config.yaml
num_hidden_layers: 9
hidden_size: 256
num_attention_heads: 2
num_key_value_heads: 2
head_dim: 128
intermediate_size: 1024
vocab_size: 8192
hidden_act: "squared_relu"
norm: "rmsnorm"
norm_place: "pre"
norm_eps: 1e-05
positions: "rope"
rope_theta: 4430.0
rope_fraction: 0.75
qk_norm: true
attn_scale: 0.127
bias: "none"
tie_word_embeddings: false
parallel_block: false
extras: ["capped logits"]
init: "normal"
init_std_qkv: 0.0362
init_std_o: 0.0
init_std_up: 0.0362
init_std_down: 0.0
optimizer: "adamw"
learning_rate: 0.00212
beta1: 0.9
beta2: 0.98
weight_decay: 0.14
lr_head: 0.00738
max_grad_norm: 1.0
warmup_steps: 253
schedule: "wsd"
decay_fraction: 0.704
decay_shape: "linear"
final_lr_fraction: 0.0
batch_tokens: 65536
max_seq_len: 1024
doc_mask: false
train_tokens: 326400000
max_steps: 4981
dataset: "wikipedia_en"
MLP neurons of a small language model. Each row is named by its layer, matrix (up: input weights) and neuron, and shows model dimensions 176-239. Each number is 200 + 20 x the weight over its row's rms, rounded and kept within 0 to 999.
A block is one neuron, or neurons of one layer that tend to fire together. After each block is what it responds to, as a language model described it from the Wikipedia text at the highest values.

L4.up132,201,207,198,206,179,184,172,177,205,187,163,182,195,174,193,187,194,230,219,211,188,213,187,184,224,222,202,237,203,205,229,219,206,226,193,225,184,218,189,202,190,180,230,190,188,190,166,224,203,194,183,180,209,225,182,177,187,221,187,192,187,242,185,183
L4.up146,209,203,216,231,198,184,198,200,191,207,199,159,202,206,213,197,216,219,231,209,159,221,206,218,224,181,244,205,226,195,216,214,178,224,183,181,199,194,186,198,168,185,198,185,220,219,185,234,189,196,222,200,217,231,185,210,186,240,206,223,190,231,207,163
L4.up160,195,211,231,185,194,164,240,200,228,215,197,160,218,183,189,203,206,189,232,147,185,213,206,214,209,200,210,234,177,206,223,204,178,226,181,180,194,219,201,211,182,247,226,174,171,192,182,226,200,180,216,175,194,188,232,179,159,234,209,188,197,196,182,200
L4.up180,181,198,180,205,179,192,220,184,225,168,203,221,206,198,187,206,197,178,201,203,200,203,225,199,209,192,217,213,209,207,189,226,184,238,210,189,221,201,187,218,168,181,238,199,187,224,182,173,201,192,188,179,185,166,203,210,193,185,185,175,243,198,194,171
L4.up193,181,210,230,215,197,178,172,169,207,210,202,203,209,208,195,233,151,197,196,230,170,177,237,207,170,165,220,197,201,214,175,186,165,217,191,210,210,239,189,168,210,180,178,194,191,206,167,194,202,197,179,206,160,224,230,187,174,200,194,177,225,200,205,172
L4.up246,204,221,237,202,219,207,229,216,229,199,199,201,188,193,217,185,138,216,198,211,168,183,224,198,175,195,242,207,178,220,198,182,178,214,205,217,203,184,215,236,198,216,201,208,163,172,190,217,197,183,153,211,200,182,221,212,143,190,215,178,173,200,178,223
L4.up271,196,211,230,218,207,193,217,218,189,207,164,195,180,208,187,176,184,200,145,193,190,185,195,186,191,231,193,189,237,187,184,202,186,219,166,195,230,208,182,176,225,191,204,189,204,211,202,240,227,205,224,218,197,248,180,205,208,195,179,204,227,197,197,224
L4.up317,189,194,253,201,192,189,216,204,219,190,177,209,181,210,208,197,195,203,189,189,168,204,211,165,205,190,199,197,244,174,178,181,184,217,197,184,189,191,173,243,213,201,209,205,204,224,175,230,213,173,181,198,176,222,184,184,203,172,208,180,200,236,176,185
L4.up387,156,245,227,251,182,178,192,203,216,226,213,206,211,177,207,189,187,178,184,199,149,181,208,237,202,239,182,211,230,214,210,186,209,223,168,173,218,241,166,203,214,173,222,189,164,191,139,207,198,168,210,188,217,172,182,199,198,213,222,190,188,228,216,232
L4.up403,206,196,248,203,220,181,198,211,199,215,187,204,201,200,214,157,191,198,216,251,176,207,217,194,219,208,233,242,215,215,212,212,165,215,200,157,209,190,158,211,172,202,193,203,210,185,196,200,223,206,197,204,201,203,184,200,170,190,188,184,235,200,183,214
L4.up507,184,206,245,226,167,196,208,211,222,202,198,173,161,204,212,207,178,177,217,215,213,189,218,197,191,178,225,213,206,189,210,188,192,217,183,208,202,201,204,198,162,180,196,206,193,187,190,188,183,212,207,182,212,215,240,187,178,217,211,214,173,219,195,228
L4.up590,125,170,230,228,157,214,220,160,200,214,197,193,209,183,197,190,225,173,202,190,223,219,200,215,182,216,185,226,186,196,242,190,210,205,207,146,223,229,193,206,220,186,181,200,153,193,198,237,209,189,220,192,200,219,202,173,203,212,179,185,200,182,190,182
L4.up618,217,178,215,179,217,187,167,204,201,202,194,182,183,198,209,166,183,189,216,180,197,209,193,211,225,205,239,181,232,220,171,163,179,245,187,199,136,181,210,177,189,183,176,192,206,197,179,227,218,212,191,189,191,211,219,213,182,209,202,208,196,226,206,197
L4.up676,188,189,215,215,210,193,202,195,211,210,241,177,181,201,193,240,147,198,236,228,208,164,197,264,186,184,162,212,197,190,194,206,199,194,186,175,210,186,205,185,182,201,233,180,179,221,189,192,206,215,166,182,221,205,186,193,197,201,196,194,166,184,200,171
L4.up961,206,211,200,177,183,212,211,202,213,208,189,172,200,230,249,169,202,226,199,214,188,222,211,190,181,193,244,212,224,213,197,185,201,194,199,179,170,200,188,197,193,201,190,212,201,223,208,210,206,171,190,212,185,226,178,214,200,196,217,221,218,217,222,196
L4.up979,210,212,208,228,151,176,189,206,210,145,196,199,193,234,207,205,202,162,188,193,189,198,174,178,240,176,218,206,235,203,194,178,180,213,213,214,171,214,196,227,213,214,187,189,201,169,170,234,202,180,192,221,209,210,202,217,173,192,207,238,220,223,174,216
Responds to: Sentence-start narrative transitions. First letter-piece of a new paragraph or heading (Th, F, Mo), or the end of a fronted time phrase such as "three years" or "2012,".

L5.up276,187,207,217,200,194,221,221,223,227,211,209,185,179,212,220,200,161,182,237,213,181,162,232,170,195,206,216,205,229,211,188,207,180,255,168,206,218,212,212,169,167,197,220,177,223,187,164,188,192,217,149,174,192,232,180,206,211,195,190,234,200,211,165,208
Responds to: Paragraph break newlines. Fires on the blank-line newline that closes a paragraph, mostly after a Wikipedia lead before a heading such as ==Early life==, and weakly on commas and relatives like whom, which.

L3.up131,189,209,203,218,234,186,189,243,222,188,209,211,205,212,200,202,186,199,199,196,172,218,205,184,225,197,195,217,217,228,200,196,189,184,188,192,182,158,176,184,167,194,213,207,189,168,208,208,203,184,214,224,202,184,154,191,189,194,165,198,211,228,175,197
L3.up326,179,205,209,178,214,175,193,195,198,230,217,175,201,229,190,159,213,210,212,195,235,206,204,172,243,195,213,200,261,213,206,195,179,201,192,189,169,213,180,181,223,180,217,189,188,199,184,175,200,170,214,196,213,199,189,178,185,175,214,203,223,194,180,184
L3.up699,219,232,206,221,236,191,192,199,192,234,193,205,173,194,180,190,169,203,193,207,161,237,194,200,208,207,194,178,225,220,183,233,203,223,193,206,191,189,187,172,178,183,231,213,206,168,222,199,213,187,209,220,216,191,185,178,208,200,234,191,196,220,187,193
L3.up961,187,191,221,204,219,202,219,211,226,194,200,177,186,218,210,197,125,180,190,198,208,228,193,194,223,173,203,227,196,194,178,202,203,231,186,179,169,205,183,180,198,183,189,208,161,181,190,201,198,196,199,204,209,230,200,188,202,160,207,214,212,205,194,194
Responds to: Comma after fronted adverbial. The comma closing a sentence-opening adverbial phrase, usually a date (On April 15, 2013, / In 1941,), just before the main clause's subject; also clause-linking "that" or "When".

L4.up22,208,201,218,208,214,223,245,211,195,143,194,227,194,206,208,206,231,245,193,196,195,195,210,219,198,182,218,214,210,194,206,186,174,189,210,166,198,221,192,222,185,182,185,243,187,199,214,192,219,187,226,181,189,177,174,183,184,173,186,197,197,177,203,248
L4.up102,200,209,196,202,192,184,189,196,216,163,189,180,195,178,179,204,203,193,182,221,195,187,186,219,234,171,206,181,195,238,184,217,170,234,207,193,171,225,172,203,171,221,216,184,192,189,194,212,189,181,201,202,215,204,197,216,204,204,225,199,167,220,194,240
L4.up127,197,227,165,177,226,199,206,167,201,196,215,161,202,204,208,199,235,213,216,177,231,228,192,194,218,176,176,158,191,220,206,228,191,222,242,224,196,246,170,233,196,231,194,203,203,176,197,225,174,178,203,202,150,197,188,182,173,180,221,209,183,184,195,227
L4.up130,191,196,226,163,169,194,203,187,203,224,188,191,191,222,214,213,185,197,235,170,187,204,197,234,181,173,206,166,213,196,228,192,197,230,215,201,168,193,194,182,159,207,204,167,223,219,184,192,228,189,188,209,192,210,210,203,212,181,249,225,182,178,182,195
L4.up220,170,172,232,188,178,178,212,179,221,142,217,181,191,208,175,222,181,172,156,187,178,219,225,210,198,196,228,200,212,174,167,250,177,177,188,191,200,208,205,184,199,190,222,202,158,162,189,198,193,147,204,191,193,226,202,215,165,175,184,178,207,213,218,184
L4.up398,194,210,203,203,204,181,188,179,190,187,180,217,178,197,199,180,190,210,183,196,200,182,197,213,204,163,200,184,206,205,199,195,181,214,180,217,202,182,171,217,196,179,190,182,192,218,224,211,208,205,150,247,146,227,171,196,157,132,217,198,210,227,176,185
L4.up445,164,180,203,251,152,183,207,160,227,187,225,200,151,174,179,228,201,226,176,186,206,175,192,201,225,190,188,210,217,216,178,203,182,242,160,193,208,192,150,191,210,205,202,191,182,206,203,197,189,209,204,202,185,221,196,187,192,160,191,176,182,216,186,228
L4.up487,203,207,193,198,224,229,225,204,210,183,229,206,228,212,203,191,182,217,204,182,155,224,201,205,188,179,214,209,216,199,188,166,183,210,213,213,185,187,169,212,181,190,199,188,197,186,162,245,174,229,192,195,174,196,180,214,217,203,217,191,182,218,193,189
L4.up490,161,208,201,207,210,209,208,192,188,185,198,181,187,196,162,192,219,206,232,186,211,172,213,209,205,168,243,178,198,216,216,167,174,192,202,202,196,187,188,207,163,201,182,166,206,220,188,161,200,176,190,192,215,242,222,178,174,181,205,216,185,216,197,196
L4.up494,181,199,203,199,228,191,160,171,195,223,202,177,189,191,203,194,186,173,254,201,225,213,176,261,207,161,225,186,194,204,212,211,195,210,208,231,215,200,193,193,221,181,209,177,232,210,217,186,222,201,184,205,174,210,219,215,135,171,190,209,204,166,230,195
L4.up570,196,200,196,190,199,223,214,204,218,212,190,198,179,197,215,217,174,185,185,186,187,252,220,189,193,196,250,165,207,213,170,186,185,200,207,210,202,197,177,236,215,200,209,198,203,201,205,217,215,193,176,235,225,186,199,204,166,205,216,215,184,215,209,221
L4.up616,204,164,198,194,212,165,227,187,226,179,210,197,159,199,213,179,154,182,177,170,205,200,210,211,164,202,207,176,210,181,185,182,186,212,212,198,196,215,219,205,193,179,221,189,220,232,203,200,183,188,164,194,221,212,206,208,161,157,226,196,173,203,186,203
L4.up638,206,206,208,197,223,190,193,180,186,178,201,157,200,193,225,216,204,218,212,188,199,201,218,197,196,190,204,170,171,207,204,151,201,145,239,233,180,195,199,218,196,195,193,217,187,135,197,203,222,202,216,205,211,201,179,184,191,156,190,253,167,217,194,214
L4.up735,197,240,213,230,193,156,205,168,209,191,167,169,175,197,193,164,176,167,162,181,194,228,211,219,204,211,223,182,207,229,207,230,176,186,212,197,200,189,204,209,167,198,243,214,157,174,218,222,183,209,179,214,217,184,204,202,160,170,227,201,184,179,210,212
L4.up842,188,221,207,201,197,185,190,188,181,223,195,203,172,195,215,199,189,181,185,168,177,223,231,219,221,228,238,155,181,224,201,196,174,232,151,202,175,213,169,211,173,149,216,206,188,227,226,224,189,220,198,203,180,222,175,188,200,184,226,218,246,186,184,212
L4.up880,203,208,173,212,212,195,233,208,195,187,197,188,175,229,179,208,207,181,192,166,204,196,185,238,189,183,232,180,208,210,199,211,204,212,171,205,171,227,190,194,207,188,211,215,217,233,195,194,213,209,199,203,203,182,194,202,189,153,203,213,201,170,203,207
Responds to: Creative work nouns. Nouns naming a creative work or product, such as album, single, film, show, book, musical, mostly after "the" or "a" in entertainment articles; sometimes the first piece of a word (ad-, mit-).

L5.up141,171,182,209,224,212,195,226,187,189,170,199,190,182,192,200,192,207,185,241,196,206,179,186,218,201,182,233,221,221,188,179,214,202,250,201,209,196,191,162,193,200,171,176,184,222,190,164,198,212,163,217,205,192,204,189,211,140,217,209,263,216,192,190,179
Responds to: Anaphoric topic references. Nouns or pronouns that refer back to the article's main subject, usually after the/this at a sentence start, e.g. "The song", "This book", "it".

L3.up115,194,179,206,205,215,175,204,185,201,163,175,183,152,201,215,177,183,189,191,186,194,162,202,164,219,186,200,188,213,233,204,192,201,236,208,206,191,193,192,215,171,197,193,187,189,201,190,235,187,192,193,207,191,210,205,201,164,133,211,209,177,195,169,194
L3.up607,182,187,203,222,183,180,172,181,201,178,195,145,150,150,186,204,213,206,184,201,189,225,211,229,237,172,221,161,210,205,192,181,197,197,188,225,222,202,173,215,194,183,226,210,200,203,193,209,196,216,250,203,166,215,182,184,168,169,204,196,163,163,238,213
L3.up665,199,183,237,185,216,142,185,177,198,173,141,140,157,178,186,222,189,196,226,180,164,188,192,199,211,195,227,178,180,195,174,219,209,201,216,215,177,206,213,212,186,207,197,200,223,178,192,208,219,201,188,182,185,173,193,177,163,191,166,217,177,186,205,196
L3.up756,208,224,208,201,205,175,204,200,203,198,199,146,177,210,235,202,196,201,199,200,216,206,210,221,224,190,221,199,223,184,194,223,176,263,174,170,164,199,179,184,167,200,188,163,202,205,183,196,223,199,211,199,182,211,197,172,170,190,216,216,204,173,217,194
Responds to: Performance and work nouns. Nouns naming a creative work or performance, often after "the" in arts and media text, such as play, score, film, game, song, opera; weaker hits on other common nouns.